config.toml
n_layer = 11
d_model = 256
n_head = 3
n_kv_head = 3
head_dim = 64
d_mlp = 1024
vocab_size = 825
activation = "tanh_gelu"
norm = "layernorm"
norm_place = "pre"
norm_eps = 1e-05
positions = "rope"
rope_base = 10000.0
rope_fraction = 1.0
qk_norm = false
attn_scale = 0.125
bias = "all"
tie_embeddings = true
parallel_block = false
init = "normal"
init_std_qkv = 0.0424
init_std_o = 0.0527
init_std_up = 0.0607
init_std_down = 0.0607
optimizer = "muon_variant"
lr = 0.00374
beta1 = 0.95
weight_decay = 0.0
lr_head = 0.00341
warmup_steps = 200
schedule = "wsd"
decay_fraction = 1.0
decay_shape = "linear"
final_lr_fraction = 0.0
batch_tokens = [8192, 16384, 32768]
seq_len = 256
doc_mask = true
train_tokens = 153800000
steps = 7933
dataset = "wikipedia_en"
MLP neurons of a small language model. Each row is named by its layer, matrix (up: input weights) and neuron, and shows model dimensions 16-79. Each number is 128 + 32 x the weight over its row's rms, rounded and kept within 0 to 255.
Before each neuron's rows, "fires in" lists the words (lower case) most often at its 100 highest values on Wikipedia text that the model never trained on. A number after a token or word is its count.

fires in: "for" 29, "of" 24, "former" 9, "without" 5
L5.up186 [112 185  79 145  66  90 167 127 133 166 143 153  82 129 131 111 102  96 126 105 102  75  88 100 180 126 143 133 130 114  70 175  78 125 120 127  89 113 124 126 166 102 177 116 141  51 171 105 109  61 180 125 140 134 129 136 122 156 126 109 123  92 170 151]

fires in: "of" 30, "at" 24, "including" 6, "to" 5, "studying" 4
L5.up85 [164 139 142 106  76 120 116 170 143 117 180 134  94  90  82 151 146 113 116 110 164 138  42 134 141 165 111 194  91 138 140 118 172 128 106 163 142 156 100  93 149 147  99 114  79 119 135 156 105 110 187 111  86 164  55  62 152 128 166 182  68 129 134 171]

fires in: "was" 19, "point" 11, "of" 10, "front" 8, "points" 5
L3.up490 [117 131  88 118 110 155 104 129  91  90  81 176 163 157 116 137 126 120 133 157 160  92 138 135 139 114 111 124  91 157  76 135  86 135 185 129 127 130 143 112 155 122 182 162 192 179  89 128 182  87 128 128  88 137  88  91 171 142 132 167 105 110 170 159]

fires in: "the" 60
L4.up1016 [111 108  92 171 152 129 128 112 129 119 155 100 136  94 111 151 154 166 168 166  93 107  53 104  88 164 113 117 102 137 189 170 148 158 152  98 149 106 117 133 178 156  98 124 162 180 148 127  55  72 107 159 102 120 174  68 141 142 153  89 159 177 100 144]

fires in: "and" 46, "we" 6, "who" 6
L6.up932 [101 181 166  96 140 145 149 144  96 146 124 142 108 116 141  97 172 139 148  84  70 120 112 157 137 116 111 110 142 125 115 206  94 189 147  95 138  96 160 134  94 123 142 147  81  92 150  71 156 117 158 174 130 171  83 133 119 122  83 110 196 127 142 182]

fires in: "population" 15, "2018" 10, "utc" 9, "2019" 6, "still" 5, "community" 5
L4.up917 [ 79  81 152 179  97  58 108  49 131  84 169 139  99 172  64 183 125 139 141 186 148 106 115  63 175 117 121  93 150 142 155 126 126 121 119 151 176 152 145 168 148 101  76 156 140 116 116 176 122 124 147 121  90 107 123 147 139  97  76 113 166 108 133 180]

fires in: "to" 82, "not" 7
L5.up88 [119 118 126 158 129 125  92 169 155 112 129 117 118 110  72 159  90 130 187 158  82 101 114 129 179 146 153 104  82  99 185  99 162 151 131 138 127 119 208 122  98 130 118 119  85 152 120 119 168 162 128 152 127 177 157  81 141 141 155 180 148 179 136  72]

fires in: "in" 54
L5.up928 [ 61 148 101  84  80 100 161 158 146  91 127 124 142  50 114 135 104  72  84 120 158 148 134 129 110 182 120  78 112 128  85 215  26 102 142 146  94 142 132  86  64 136 113 144 150 113 115 134 111 122 212 140 113 130 117 100  97 171 167  99 111 155 106 159]

fires in: "portrait" 16, "chinese" 11, "of" 11, "those" 6, "received" 4, "northern" 4
L5.up523 [119 169 144 190  98 191 154 154 136 141 105 111 119 152 144 113  80 140 172 119 103 164 103  76 176  85 175 181  82 105 178  85  98 101 160  99 100 129 119 109 200 123  64  80  90 101 134 127 122 162 139 149 104  78 105 109 110 121 130 121  96 107 101 115]

fires in: "in" 39, "during" 12, "within" 6
L6.up942 [125 136 140  99 148 131  92  58 127 133  77  74 156 107  83 129 116 137 142 143 138 122 167 115 145 109  95  68 165 148 103 135 143 171 161 137 130 158 134 110 129  83 137 118 106 110  98 155  61  62 141 131 119 148 156 162 119 144 142 106 127 156 130 181]

fires in: "not" 40, "based" 11, "was" 7, "also" 6, "located" 5
L4.up580 [124 135 154 176  97 137 125 111  97 125 144  75 147 129 146 191 196 115 138 105 171 114 112 132 129 149 128  92 168 136 159 174 106 125 125  87  74 136 107 122 111 117 140 132  93 137 129 174 134 123 111  84 137 171  99 115 135 104 114 101 167 177 130 129]

fires in: "in" 17, "of" 17, "at" 15, "on" 14, "from" 10, "won" 5
L5.up568 [104  55 119 107 219 108 143 159 112 145 103 137 178 104  78 105 134 129 123 107  78 118 148 138 196 121 142 129  81 147 102 117 126 166 135 127 168 141 115 125  75 136 120 152 115 170 124  88 148 102  75  88 131 157 134 100 145 152 148 125 115 117 161 112]

fires in: "and" 82, "distribution" 4
L5.up430 [ 87 108 144 151 127 157 105 160 131  94  95 107 142 142 162 119 162 123 138 175 165 109 128 101 181 123  84 136 136 111  99 148 120 191 124 152 131 181 192 112 122 148 208  48 134 129  94 160 129 170 180 136 131 204 114 158  90 134 116 118 144 161 164 129]

fires in: "has" 25, "have" 22, "had" 11, "elected" 5
L3.up439 [130 133  40 141 144 125 166 135 104 113  87 128 118 123 192 118 171 106 121  99  87 156 156 147 148 105  89 136 160 125 125 118 171 113 113 119  91  90 183 194 150  49 162 110  92 138 155 112 161 115  97 179  81  87 103 154 171 116 103 189 177 125  90 127]

fires in: "the" 70, "these" 7, "of" 4
L3.up305 [138 116 152 120 127 106 198 154 100 154 149  90 142 142 156 160 135 127 142 142  83 162  96 147 175 166 189 143 124 125 188 160 172 169 136 155 150 107  88 130 170 156 131 110 128  72 120 116 143 114 122 138  83 140  76 109 123 143 131  92 128 104  85 118]

fires in: "and" 79, "or" 8
L5.up569 [ 80 123 166  80 158 133 140 137 135 150 117 133 141 102 166 171  58 126 158 110 109 160 148 128 104 160  80 150 186 119 149 165 141 176 191 129 129  85 210  89 120 135 161 122  94 124  98 125 167 153 137 167  97 151 141 148  94 176 139 156 145 157 169 169]

fires in: "and" 24, "for" 24, "social" 8, "across" 6, "opponent" 4
L4.up453 [ 90  84 104 157  89 102 162 146 160 131 214 110 146 119 114 132 131 212 108 169 137 129 114 108 127  86 161 116 139 173 127 141  96  95 134 128 104  87 150 144 197 130 195  73 142 118 140 151 100 175 119 125 141 130 135  91 144 139 150 136 108 106 124 134]

fires in: "of" 36, "s" 19, "local" 8
L5.up302 [141 146 125 112 125 166 115 159 140 117  94  66  31 142 120 172 160  75 168 135  48 101 118  66 160 122 105 184 166 149 116 106 103 118  94  81 105 135  94 164 132 116 179 116 118 106 128 117 180 149 123 154 141 119  58 141  79 117 125 130 103 160 127 122]

fires in: "it" 54, "even" 4, "event" 4
L3.up531 [152  80 163 125 113 120  99 117 173 144 145 147 125  99 122  88 106  89 136 152 119  83 169 170 123  72 153 146 124 160 151 153  86 107 108 111 114 148 165 126 103 122 196 115  72  85 116 126 144 162 104 137 107  89 181  87 132 183  78 140 150 118 143  90]

fires in: "club" 15, "martin" 10, "of" 7, "all" 7, "black" 6, "started" 5
L4.up337 [ 99 126  54 140  54 121 129 103 102  93 105 135 174 118 140 118 173  88 112  79 145 135 151 122 184 162 118  91  79 118  88 184 115 111 129 163  99 110 127 145 146 177 125 193 112 151 121 127 117 226 182 152 173 106  91 169 158 144 128 153  86  98  88 131]

fires in: "of" 40, "the" 12, "rasmussen" 5
L4.up278 [163 126 129  91 133  76 176 118 107 157 108 156 122 159 107 118 140  82 142  85 117  67 130  82 174 144  93 113 132 137 191 184 105 195  77 114 179 129 148 100 143 129 134 143  78 118 118 127  87 150 156 130  58 154  99 219  64 133 118 147 104  72 107 196]

fires in: "was" 54, "were" 25, "most" 6, "children" 5, "had" 4
L4.up513 [101 162  86 102 146 149  82 126 140  68 116 137  78 128 148  72 186 150 109 113 202 135 130 149 135 109  97 102 152  93  88 120 117 145  88  52 148 152 172 162 127 132 147 138 179 100  89  99  95 138 139 184  87 181 161 135  83 155  57 135 137 125 120 108]

fires in: "to" 31, "in" 17, "award" 11
L6.up782 [ 58 142 123 114 103 147 155 144 133 186 133  91 124 151 197 133 117  99 179 110 116 144  81 144 147 129 135  95 114  98 112  72 131 153 135 128 141 102 139 112 105  93 152 170 161 135 136  81 195 130  96  84  93 110 135 100  80 106 193 105 176  65 160 110]

fires in: "or" 31, "and" 12, "original" 9, "organizations" 4, "organization" 4, "before" 4
L4.up232 [125 159 114 123 134 175  82 126 150 184  88 150  82  97 172 108 121 157 126  98 175  53 139 138 154 125  95  92 115 173 130 137 113 142 129 100 128  91 215 111 139 179 162 155 104 112  88  67 105  70 158 102 175 112 148 152 118 119  98 178 123 163  73  93]

fires in: "and" 45, "august" 11, "canadian" 4, "must" 4
L4.up757 [155 150 127 117 169 140 157 147 169 169 161 128 151 137 127  99 144 206 124 126 110  95 134 146  90  98 142 167 147 170  74 203 146 123  94 116 171 146 154 114 157 116 196 105 204 171 128  79 116 119  78 135 117 135 125 176 121 134 165 166  91 145 153 139]

fires in: "states" 52, "independent" 5, "e" 4
L3.up109 [143 172 158 155 144  59  88 106 137  42 200 132 162 171 156  88 124 125 160 116 111 118 175 166 178 209 121 176 126 125 197 149 101 114 157  93 132  74 112  70 111  82 166 164 197 143 103 103 118 140 150 115 112  79  83 147 166  76  96 132 103 119 148 112]

fires in: "for" 57
L5.up48 [126 127 114 157  95  67 161 192 138 215 112 125 132 152 126 130 140 122 137 133 154 185 101 110 118  99 171 139  82 157 103 134 104 175 146 138 156  71 148 190 161 183 154 101 118 119 140  73  88 115 163 138 136 116 148  85 187 153 118 134 108  86 134 100]

fires in: "at" 25, "described" 10, "about" 7, "of" 5, "structure" 4, "century" 4
L6.up711 [120 129 108  69 119 129 170 108 147 169 128 128 133 120 131 107 100 137 123 127 126 166 143 190  56 124 135 152 101  78 122 141 107 169 131 130 161 106 107 126  63  81  85 154 125 163  92 155 174 160 182 110 111 122  94 135  94 118  94  73  85  95 119 130]

fires in: "the" 41, "located" 9, "had" 7, "was" 6, "at" 4
L4.up802 [116 145 100 131 118 124 118  96 175 117 174  84 177 137  66  98 180 147 136  89 184 125 135  90 132  82 101 140 113 155 152 129 145 175 118 143 194 103 107 163 138 185 133 116 117 101 157  66 193 133  80 113 201 118 164 133 112 113 106 110  93 100 109 141]

fires in: "black" 17, "of" 14, "labor" 9, "long" 6, "small" 5, "software" 4
L3.up346 [125 167 110 114  92 139 169 126 129 143 110 136 166 112 112 126  93 107 162 122 169 154 119 134 176 119 147 109 123 111 101 105  77 166 162 124 166 103 118 122 115  85 148 125  91 132  95 137 163 155 171 124 142 117  93  84  34 113 104 130  29 109 126 126]

fires in: "held" 16, "made" 15, "set" 8, "began" 8, "settled" 5
L5.up441 [117 175  86 116 175 152 159 132  55 139  90 138  99 206 190 134  80  81 140  96  96 153 113 190 136 106 147  68 116  93 149  96 115 117 148 167 121 103  83 105 167 141 103 122 101 132 173 152 129 115 103 115 148 166 136 168 122 151 122 147 181 164 119 108]

fires in: "of" 24, "the" 14, "and" 10, "independent" 7, "s" 5, "your" 4
L4.up1020 [105 171 169 148 123 105 147 112 111 136 104 107 146  95  89 112  79 129 153 115 136 130  87 165 115 117 101 181 187 128 102 137 135 172 136  91  75 140 172 121 121 193 165 126  99 118  88 125 103 209 159 153 140  71  84 111  91 169 127 150 121  90  69 125]

fires in: "with" 30, "as" 11, "to" 10, "took" 5, "take" 4, "rock" 4
L3.up495 [ 93 190 120 147 101 164 140  77 136 153 134 107 156 169  94 147 136 117 153  61 130 122 157 113 125 136 144 103  90 174 137 117 111 107 130  82 122 160 185 119 106 178 101  72 143 117 149 166 104 106 118  94 144 149 158 132 151 137  90 157  95 128 124  91]

fires in: "of" 43, "to" 8, "from" 7, "around" 6, "century" 4
L6.up388 [104  90 159 144 180 100  95 116 158 152 108 134 171  77 153 190 114 119  95 152 125 142 128  85 109  80 111  99 153 135 138 134 109 139 154 141 103  86 116 139 151  91 140 160 132 121 109 148 109  99 138  80 135 152  85 144 120 131 123 107  96 108  96 132]

fires in: "at" 38, "of" 15, "heritage" 7, "s" 6, "cliftonville" 4
L3.up184 [146 167 109  85  83 115 144 162  74 176 105 130 106 154 167  99 144 112 178 161 125 153 123 126 134 152 165 134 112 124 133 177  98 153 117  75 138 139 102 157 142 127 105 104 114 152  89 146  94  88 120 129 130 155  96 146 100 163 132  89 109  68 103  98]

fires in: "of" 22, "court" 10, "built" 8, "in" 7, "for" 6, "throughout" 4
L3.up668 [136 117 156 138  97 149 163 104 117 102 101 122 178 132 134 180 162 163 134 106 159 164 123 157 192  86 160 159 119 197 207 148 149 108 133 116  85 168 131 115 105  71  86  83 115  97  84  79 120 107  94 139 140 128  99  89 122 114 148 126 116 173 115 163]

fires in: "was" 31, "is" 25
L4.up871 [116 160 147 159 110 161 139  60  75  89 184 116 112 105 156  86 150 120 116 129 102  88  84 106 187 187 130 125  94 211 104 171 157 126 166 130 134 142 120 137 168 170  94 134 172 110 154 166 130 155 121 145 117 118 133 177 107 118 111 134 153 191  95 131]

fires in: "being" 19, "be" 17, "before" 11, "is" 11, "began" 5
L5.up172 [148 139 164 156 155 139 207 116 113 161  53 209 102 116 124 117 111 129 102 134 118 152 164 150 118  95  96 113 172 104 141 129 162 156 166  74  95 122 128 181 164 155 145 129  89 119  77 143 111 128 107 112 143 147  88 114 181 139 123 121 148 123 116 132]

fires in: "local" 23, "states" 11, "times" 8, "more" 6, "era" 4, "of" 4
L3.up842 [114 119  95 138 204 111 103 101 136  93 103  68 120 118 187 113 114 112  57  92  97 144 103 152 133 107 141 152 154 112 160 152 110 117 152 128 135 152 134 114 196 124 140 122 136 123 155 104 128 126 170 186 165 115 143 146  98 123 103  41 123 100 108 198]

fires in: "the" 21, "was" 14, "candidate" 11, "and" 8, "area" 5, "were" 4
L4.up585 [121 134 124 148 126 111 138  69 129 114 132 164 117 159 135 121 112 105  45 103 133 127 130 150  60 170 111 122 129 120  96 170 106 157  69  27 194 150 115  33 123 149 183 154  95 145 134 124 143 148 164 143 137  88 142 116 137 140 102 108 130 110 127 157]

fires in: "it" 50, "she" 29
L6.up361 [143 181 102 108 107 139 135 115 109 175 185 108 147  79 119  49 139 171 105 139 118 118 158  87  77 121  34 192 118 113 109 139 112 123 156 127 136 174 134 117  93 147 198 171  95 113 169 136 128 173  84 106 118 176 144 132 119 161 122 133 140 143 126 168]

fires in: "there" 30, "it" 17, "download" 6, "as" 4
L4.up464 [130 159 155 120 125 151 121 133 140 134 107 118  94 115 113 110 121  63 107 117 130 150 149 152 177 108 129 156 128 109 136 190 162 131 166 107 136 137 169  80 145 123 177 158 119 140 118 159 188  77 107 119  89  55 136 170  83 100  96 135 147  97 113 148]

fires in: "from" 16, "called" 13, "than" 12, "the" 11, "as" 8, "including" 7
L5.up739 [116 177 135 122 120 121 148 173 142 150 125 127 187 126 165 158 133 130 150  87 118 100 156 183 147 148 109 133  95 144 109  78 101 128 115 110 109 112 103 158 100 125  28 128 110 159 116 163 127 132 165 158  90 112 179  71  75 117 156 134 116 171 133 158]

fires in: "as" 66
L5.up596 [176 121 127 103 102  83 213 121  95  91 130 138 134 131 127 156 112 112 109 125  98  87  88 125 111 144 157 145 126 158  98 162  70 132 145 106  81 131 160 131 121 122 142 116  95 114 120 126 105 173 170 118 162 134 110 138 156 119  88 141 138  49 130 137]

fires in: "and" 74, "as" 6
L5.up964 [121 130 151 153 150 122 126 169 150 148 173 170 153 188 143 156 105 109 120  69  94 131  97 136 146 112 163 102 139 133 106 139  88  87 183 107 114 100 150 104  95 143  95  97  77 129 139 103  89 134  92 106 127 129  86  90 108 192 131 174  81 180 138 159]

fires in: "own" 13, "of" 13, "owner" 8, "ownership" 6, "published" 6, "established" 5
L4.up86 [105 156 133 130 115 157  92 152 115 162 112 107 128 142 153 190  72 134 124  82  83 145 166 173 131 151 130 145  72 214 204 117 128 151 166 131  64 114 122 133  66 120 220 130 106 129 121 100 143 129 138 179 203 102  76 109  76 144 172 143 101 200 143  72]

fires in: "of" 79, "to" 18
L3.up122 [151 150 123  82 134 166 207 129 108 138  58 106 131  98 104  80 128 166 141 150 128 130 107 110 131 132  96 150 132 145  41 137  65 109 137  65 105 116 148 120 161 143 116 150 174 149 190 172 152 128 142 130 166 143  88 152 103 132  99 130 135 158 102  77]

fires in: "and" 36, "before" 19, "after" 6, "upon" 5, "never" 5, "maxentius" 4
L3.up108 [ 73 126 120 165  80 129 120 119 142 172 149 128 119 133 130 152 168 111 140 175 131 110 117  86  90 123  98 132 129 109  48 156 133  70 164 133  77  82 194 137 224 101  70  94 152 130  97 193 120 159 146 162 111 168 136 127 158 123 105 140 147 166  68 149]

fires in: "was" 40, "were" 20, "federal" 6
L4.up242 [105 129  97 162 150 150  95 121  94 125 109 131 135 141 121 167 121 129 136 158 171  74  82 100 114 144 121 132 138 143 162 144 137 156 121 177  71  94 125 139 118  82 112 106 123 175 143 122 151 145  80 140 105 106 171 134 144 107 154 141 109 116 189 146]

fires in: "to" 65, "be" 7, "would" 7
L5.up522 [134 108 137  85 135 146  99 146  85 121  47 125 104 110 164 113 103 152 106  89 103 101 144 146 126 148 137  83 119 174 143 107 175 154 144 123 127 194 125 117 132 126  97 154 117 178 164 125 100 185 129 111 105  91 115 124 135 154  93 118 162 138 120 144]

fires in: "have" 19, "had" 14, "will" 9, "william" 8, "washington" 7, "with" 7
L3.up385 [ 77 116 123 133  91 135  86  98 107 171 167 116 106 154 183 142  99 121 150 128 135 138 100 157 163  94 106  93 164 156 121 204 127 148 106  84 124 147 147 113  96 167  91 110 149 122 123 155 161  91 100 166 193  85 166  98 119 122 107 138 144 104 169  97]

fires in: "in" 30, "was" 12, "professional" 5, "province" 4, "flowering" 4
L5.up97 [140 130 141 175 128 123  62 174 218 120 153 147  97 140 119  68  93  72  89 150 147 136 125 165 117  99 159 119 158 182 141  86  51  73 195  87 190 117 103 174 143 133 131 120 143  84  45  80  77 114 142 102  87 162 110  75  48 157 124  89 131 151  94 164]

fires in: "as" 76
L5.up831 [148 116 159 126  84 144 117  80  98 154 150 132 163  99 139 123  98 155 122 132 100 188 114  98 155 102 168 152 162 112  85 125  96 136 126  93 131 129 159  97 134 155 154 130 171  79 127 125 113 168  89 104 169 167 122 116 135 120  81 172 163 135 105 107]

fires in: "and" 37, "or" 8, "members" 7, "mumbai" 4, "assurance" 4
L4.up599 [ 92 119 121 142 103 224 111 143 134 146 146  93 104 132  65 138 142 144 103  78 122 110  92 177 139 100 143 167 138  80  93 176  93 137 131 117 152 125 208  97 124 120 193 178 151 162  79 129 122 127 142 171 129  79 141  54  97 116 101 113 132 126  77 114]

fires in: "age" 17, "republican" 13, "large" 12, "apps" 8, "population" 5
L4.up243 [142 152 153 111 160 107 123  46 123  65 118 174 163 146 158 102  93 103 145 113 100 104 185 153 125  73 145 139 109 132 128 117  98  94 115 148 161 133 166 147 160 147 157 158 136  67 172 168 111  75 136 145  84 141  75 137  93 120 109 133 136 103  70 167]